Part of a small language model's weights: vocabulary 32000, a variant of Adam for these matrices.
MLP neurons of a small language model. Each row is named by its layer, matrix (gate and up: input weights; down: output weights) and neuron, and shows model dimensions 0-127. Each number is 128 + 32 x the weight over its row's rms, rounded and kept within 0 to 255. Numbers have three digits each. A neuron's up and down rows have the sign that makes its largest values positive.
After each neuron's rows, "fires before" lists the tokens most often just after its 100 highest values on Wikipedia text that the model never trained on. A number after a token or word is its count.

L13.gate187:069126036157160141090163109126119126180155182164073131059134124169136095092140089117113137134110138171122075181174164094123172079172137095154104149112163087113081118183148153135099135101133141160124196105163153084148086143071138158109241144176121159143105118146144105144070117113175110119137124064122133106086107103131131086135118127111134128109136165138120113100159122138079121078099
L13.up187:060137131082105127114143139126070145099148193155151133122137158120083099134102109116179165176144114177129165162074108109075117123135155057197076164214119123109151140113083105042127156109167157085067133129126119088098114087187145114144165174136094157146030159140110117092118142159167077134118146134153119202110086128105136162112149107065163114087140140188139120136184132104172128118071
L13.down187:150101110117133151137131178146151117112113119125091167146134099154138137142106152164117114103126110099142135126133067078069168151179142175144168111068153164138120152106160107179123136111095114142178122079177175159156134082102142149140071173087178062124170158177132079078133093131127134139069181181121105110165127120086081098092110132189126143150141151060133167095041144142166137149171
fires before: "\n" 48, " High" 6

L2.gate64:128222124144217201156108095093119103139157161136051120174134086123168154139157158185141121169143167112102129129153123103175107086114168140132149080132105117077164113094096155085121074124181117146084107162068137085166128146097143122131163082105128138140125060145154102116147105163140115100083127097134142172151142079151199162160107185132085107101145117127166065094152117168116122144123
L2.up64:152155138132151147146098127158220136127152153097129155158150097121114171160155162162153106098185125168084109124132103152184114049102105146166098075135094144159138188130107175084141106163141082133152095143094095097162108135031141091127176098113046168142138136090119074110157144122129088123132115145126137179189176113168200122178091133137103164122136174129151140154132149112065135140101
L2.down64:139147116142131124140106112183203170133145161094158153121135118088091159155149127130165085075160142156105105110147102145151126048100082149158057068115074130163101196148145146131147114140116101151198075118122060111137086106082153113159144110142038132102119168080091116126122121098127073164158098173148120120138203152162173070156110095098138155117117168132082167168177134121066101131111
fires before: " |" 48, "\n" 18, " =" 4

L3.gate98:135169074149112137118142078102103084103087166137045181103138096167157092166174088082157134145158150152088125130093146078133095096195128106098092116118149166151129127201198076150104105143161113165206126134096160102154146132108190118146143123148100148125143129177144149101173120175139107089086026212073129133094213149152125151099139120129134143176123083098157146135128119117068057145100
L3.up98:209122107133063079087221123127124135180132116144132100057120124152143122139143111112164070152089136107110159168122113110106117152147082142092143197130190160129167128166148140144101186115136066175207094150125140151120137133139100130115067157109129093146114102119136113119130133113121152137152095174080102100098139178129073123092119073165156125134158102133092154139108133084072144141135
L3.down98:114061156118141098102176125126177173171179118141101073109081090137122125102091162096129093146040065139134201140162132193160199126071148103087145206132126114095153134065085175132095141165110143136098139127176101142095121151147132123074087099078128114159093161118174094128090154103110140124194199061190106136127093137094112095177102117146176128122160127097108129138096162112172129136135
fires before: " |" 42, "," 8, ";" 8, "\n" 6, "s" 4

L3.gate27:160183030107169097109141152135071122127147059190093156152127130086222179157120124127125139115116095106138042122123113136154111125147169135131128099112147079165148105156095136143110112104101112097121133073134160162118130148175118136116085167162149133168132144160079105219128132142130100123156132165099130136123167101130134109141081118155150182098152142141077121119128167108056134161127
L3.up27:095157063146110111102120115164109099119143128120119087158194149110113136096152135173151142121126105182108090058100147131155121174105099130105072142214127139148121146146088088087116110152153146125173152080074118128176164123128078137122148144037144137129090155094116144157111183134132128131113085176107116092074104193162182118106126101062147134092166084090182125210149150146112165125126
L3.down27:117096188069136177129144121111144121131152109144131177114074162148125165138117099052076116128129133080182145160180123124135139090124157093168152092052099094157112128121115155173106063139098120127090099112171171164147118095156154128138072154186079124169152109140104158141174092103095172070162158090109145195167175063155121158152092178166088134168106168167070101072138132119201119061080
fires before: "\n" 96

L13.gate240:118154086092190101155112117134115122068089103172100177092124085099160164090149149096121123123073114122150114146156087124180125055102186204122143122110137125135142137144114128102129119121106151125120112070136162087159122135113161153132136151141132149133095117219137156149129152169201150101207139138085147179115157134154144133111123164114112097124129162147065106205109136108090167077144
L13.up240:133146123130152137109130129124129134098142109124205154119113105082186159113136069101125106098162125126148125114102114118189094075192128113086128074141123132058161156124124114147112143179168166073114100209110102112110128179124105126121137078153110116123103165129127085122151159163146058114078097191113152181128135117180181166129074108070093152135124130230132081177135098099150150122123
L13.down240:144125090136110153137116151126084178135120146112130133150130151061118121115147106201140148131144190133113158143176130134064133179088125204141147115134139069106124163124113162146109086055137162170116136127106139085089094174096120153155130102109134141070147117173140098111172108094103112146049148121117000120111136162090098107122136168139168168167156133180089138180165071114094075185125
fires before: " |" 72, "\n" 10

L13.gate35:073141118087138165069121133100116080122126089125104116098168173110130069078188095083143181140149119142113109159130173086142132101083124122105104112166131133169187141131130135141109120132156118105159142150104135114113127106099143129175152110108124135132204095090086133153101121111112180120150005133120155156182078172155100134153123151174157145144045133129131148146130126164133106109103
L13.up35:134115083061173156086131147166123149143152121149159173118147141080074123103183058095125144117097111198051108178107119115088138089137112126148066126111135122131094101122105171144115149133151105119157145147175137088162120115090141090174073170181123203122146128043062101132107159101169130096165092104112150108163129183141115110165031140128153175138095166134116168147128101142122138079119
L13.down35:167129065132124138157132163150124108186152155128166151160166119151061150103156112126096063118090151161146126148097096120112115129178137115155145117090068127077084081117095159183146149076111123135126136088171105127114150100088069129090083157159146153161117160148140087119158134148176063150160153172132123122129083122090114165113118136123116122133137198081187076122109128089111092133190
fires before: "\n" 29, "-" 12, " that" 9, ":" 6, "s" 4, " 2" 4

L8.gate102:109101144151110137172152114110162091075159146157121119112183126109117127167090163108132083149079096187157132135133217158159176081160135124132095117090120124095135166066208110163159093076157181152133115130124153080070087170111152144133092150113132096150185117100142116138153172121090056112139129134164117109132111077215105100130102124132152131103142129097124123130150143100115065144100
L8.up102:109100168107162100151157061139155132118106144191141174116125172151107126094087133114112141133099100171146170088151166099155122110125156103118105149142153131147106129105095128087116152147079154107120117134132137113167147134155169156145094161108109128160133151082060109089102164083151108128208137049131094068103113163158110080169093074053152139156099162096174169115160145110155064090088
L8.down102:170143086097132161116103188200127163179140037107148078156066144078125165126174087113115128126175177112090082155117072142126107128060140159167148074111071146120162130192067147152169085132103100111090096177131121183140091194155093119099116150144080118106116135129180130159085137143184137149154161119157130128094189127159102150097145166112117130177162161165121144156165076181084179126126
fires before: "\n" 31, "-" 14, "born" 12

L2.gate92:041116138142122142129090035135082115147146164104143101136140108088143141088165121139119113106122153144179075132178227105157144102117095133108160146143144113128111126120111122069158062110166140120076160056132136121096128121163145154112154193111114117129142126177120118132148138106105133143129085131057195193142156092156146136170109183083146142119077178097141056149140129103120157127106
L2.up92:108226139127184127165159091083132158132166113108097148152143141139114162201139117113190177078164162088100169074084075136150127128111110070115126099154111088208150075135186114111133107130226095117126185132072174134106072101159116117111189153102148164168097146151120181134150103118128134126157073164101135167183133121138113132138160045131099082122133111084113128125136125141127149063129
L2.down92:097232131119137175148110070071113154146141109098097168101190101118149172143140098120211154097151157120098183102115076119181135107110096091117157117166139084180150105105187127133125085140198092118118204130073182127057077090166113152124180158145172134144117146142083197162138100118088137108097085165118153163183151129125115124101167044111118101104137090129131130124149114077115116100139
fires before: "\n" 33, " " 17, " -" 5

L9.gate147:134154114091117122164153116101129130164161164099179156188106113215138158109179061174185188146110124107127145087134081110100134128111138114085148078141153135102073135086101115202133164084122149132088145104093110129093146177115164132142163135144097182134136106174109120104131095114138141089153107126074127122130089112104163160144183050127117078103133144160109170137136166060136131086134
L9.up147:123077139119099124102131162100137150110102141099135123210064137168160185109120084164084113126151184070145164105145154163116095145049110115101134134093146080160175100127124182137114071075052174167069142105136155155141097105142175110156177171095120113141085065179097116126142120095128163127181130072053119136159135143123121127105155119133152092136155161148126108106147198099088158137156
L9.down147:090132154141142150126097110150135174148150145104148120166179132130060161109165078114103096124192130092162176152074145094109099119160062081156130177085126173090109140139173068143110144149145107138127095131189154061112154078120121122063123103115130071134097098095100115127061141119178140085096157075185087091132100150158165097166124128107153114162130131107125108157139124079200081143121
fires before: "==" 28, "In" 15, "===" 10, "He" 5

L5.gate197:089137129108165160136191140155147088124131144178131208149131115110158112107113120057185156182119124161124122135064131112099140096063143127129142069121171090131079129107109106171135109155101125097071138108149137059153193051143080173192094124149114125136131141108131181051109121161137165099156117129103165147133092097121169129175177138102093100115099127112125133098125092109160187121083
L5.up197:077145086092159105093155153117116130163179112136123144162136141092130110063168066126147148122122091169118144149128190156104122112126090125165076123142106098168138125179115078099128080120145176061094145069126131072103146135152130127107156201093140084139139149045076183133119145129099188110167087148126171093100150195193122148124116087103114157127169132160087120115131154138114174089105
L5.down197:169084123141144125105094154166142163108087115077129113115126179149131097138162114135133033073163172138107145132185153130139089122141082157123163170201119162135081090118167113089116121146177108120085162068097120159098104097133165078130163182095127107118125105135112107183180150115198084185128171191125098121109123152099072151109128107141149124116136160128136132061167113146124108140142
fires before: "\n" 44, " " 10, " –" 6

L12.gate16:130145160107150109138108105191086103143138080176140093147141100095095167163142136117155108181116116167129197118163135141127152114067168128202069156144134145111149120100101139130173077105091113080163117085123136155180140118069097050125113144110110143115081123136087144109153146081033132143165141104183169123131162157192094149153146160151111138132137173157134138095165108098148133069159
L12.up16:128104122161101089142119084123144029108119121180141169105109165119175123146151086133160135087129094146179113096126185180132158185140134124125124116160087113059122138086114108114174100116106111110150081096112167128144125100085125131113132161099101119184123126087108166176153115127145120109167095137172147094129091118138150165130107173125123157162167096227163065142115092164184145104174
L12.down16:150143152108058106177113181148140157069131158127153122158138128130071149166148152138114097136114133118122187125179146140058104135109122077092146141148062132123156095121143194142153144101183197123133156141169126119134147110160106126132146213094150113175099118104070171113124092142098120094141168118099118135122144157058106125089160061130122084146074073129098194107107174067105121087138
fires before: "-" 64, "\n" 6

L2.gate187:156086135130126109139132107136118148138153120124098113064033126113160168173127115094124158129107107123159102121155079096119116089174135183176135113124170049159149142129086153125154076132057147127192096191106147166168176121096093127145130106113096118141131132110150092104137167154108133080116169112126170104062140089120118139137100120145105122127121208117141110068097124112152130104146
L2.up187:094119146164170151149085118122084121141157151112142086089120172133150111095145150112152206104080114124149143156163109104173086109169136144147145122175153080155133166140088103146175113180110159068112147183092097137126195109119067102112173106092086089140147141142158140115185132140153148112083158127167164089119069071170132154153161134079063106127114148134141043097136082135162116070153
L2.down187:149090116107100084117186134130200164117142108094117185125066092140111194196122099107113121146162115087093078082116128146086166126097162146113145113085097095137147107136123171081119101078085118156196101107123182125131095119138161169173082107121108170141150114094126100143111127116097116143149147095096102143109180136103125128093090094203140126122107207117119180102149176120117144152084
fires before: " |" 48, "," 17, ":" 6, "–19" 4, "\n" 4, "." 4

L13.gate221:118172097137101118201092094096100132115170127150109137196168133154100126107184098109091099130066166144138168135156096159120127119070198119054117170168108122154156105120111197194120115124114135103145132146085149142138035127097096053107187145136138155121129134115125087138103169165130123205141102119122168137113167112157144181167131146128031140137083136063113158134142108101109163084082
L13.up221:136138143123135155184131099106087094156095204134088138157150115187112120120206117180111143136153131133165053072160103090148181114060196083016128158099154105127138109087160149162120139120119125114112125143100107136137152120157126107142181041134078167068096107123134147079125132134134114108169133100070079157036179124124149156154130129168107171146109189107159193159115163144117123096066
L13.down221:130146156140163097173157144129144125134142097127072113165147066103156080099119110154111086078101097105105095165080132199168174118169112150199096088069125090093137122173169136142151161125152107114173151105131148134069176115142070125096158176106164122143073139092183150180102092107101141097105138113182145157146104180130144073086146118105125095134079108189106032103116111126139152180172
fires before: "\n" 50, " in" 5, "," 4

L5.gate18:084140138093092139182110062143179143156122161125085131168126146249074161119212150099154095115146156119124195111100127108111140086125150056115101094128103121163165096141118176134111146128127130101082131131173153187113170124151156092165160122138113124092103140124132106162122154125170102109139144147124102138138103121144145063122126114103088181081100125039071172125162121122135142101121
L5.up18:130139110128108151155171131136144117171082144111152087157089151141076149178170171141126143085169149103117149102125089147074153150118129065119119138196103148184144132140119145094149140149144118130111182157116111148063141067134179127119175089118133132171142138168094165116100085142122158067140104112164140076136095068095147137177140141149133105092119060126091112067126154153131173109161
L5.down18:126142136098122137130086115137119192165135147075112115111111138161099133087190101135116138093119143104121109168089132118181068151164173102132090109108134162114127097070095106121147084143131148095124125121139165085170140130138197073242077124145165086081107141110130124102133166134127077168111166181121089144152128177158114100099139152136140174073165139076133130161147154150131093099164
fires before: "\n" 25, " The" 10, " He" 9, " She" 7, " In" 7

L13.gate171:116130114127148087151081152135131160188137138143083115127133172092074100115209092140120139106115074200116065131125102156147110155107182140113018165130155190087137116179119137071128100112139104055118167085140161144136101100131095122154088137124101157141104127111097123134149171184163171140170119118093130139127129140126103119091167157075046158120113133133197146156126119147114096134108
L13.up171:102148065113117076130116076090131171087162131123137090097092099172190139101136147094106125102145155162113100077164117107117146131085130147087118162143199120136105137118127070111098146086141150128148195144135167107142086143125135140158150162148122140146135124119106086111062130183163162164151132164081119136075077131105138171066101210105110107072153123168175081177123145111058130095173
L13.down171:110101091151162179148147174159096158105130081119091105157107149104113131119124122131139101129117138080122141152151167145101120109123124157196163066094115124109112099170161126152152097105126148174124161089179066155143095147098110155097101164116165144121158086132103145068119092096090099146131151167146159127170141173103076104077132142136168110120106156121113137104140141081166148100152
fires before: "\n" 45, ":" 12, "-" 12, ";" 5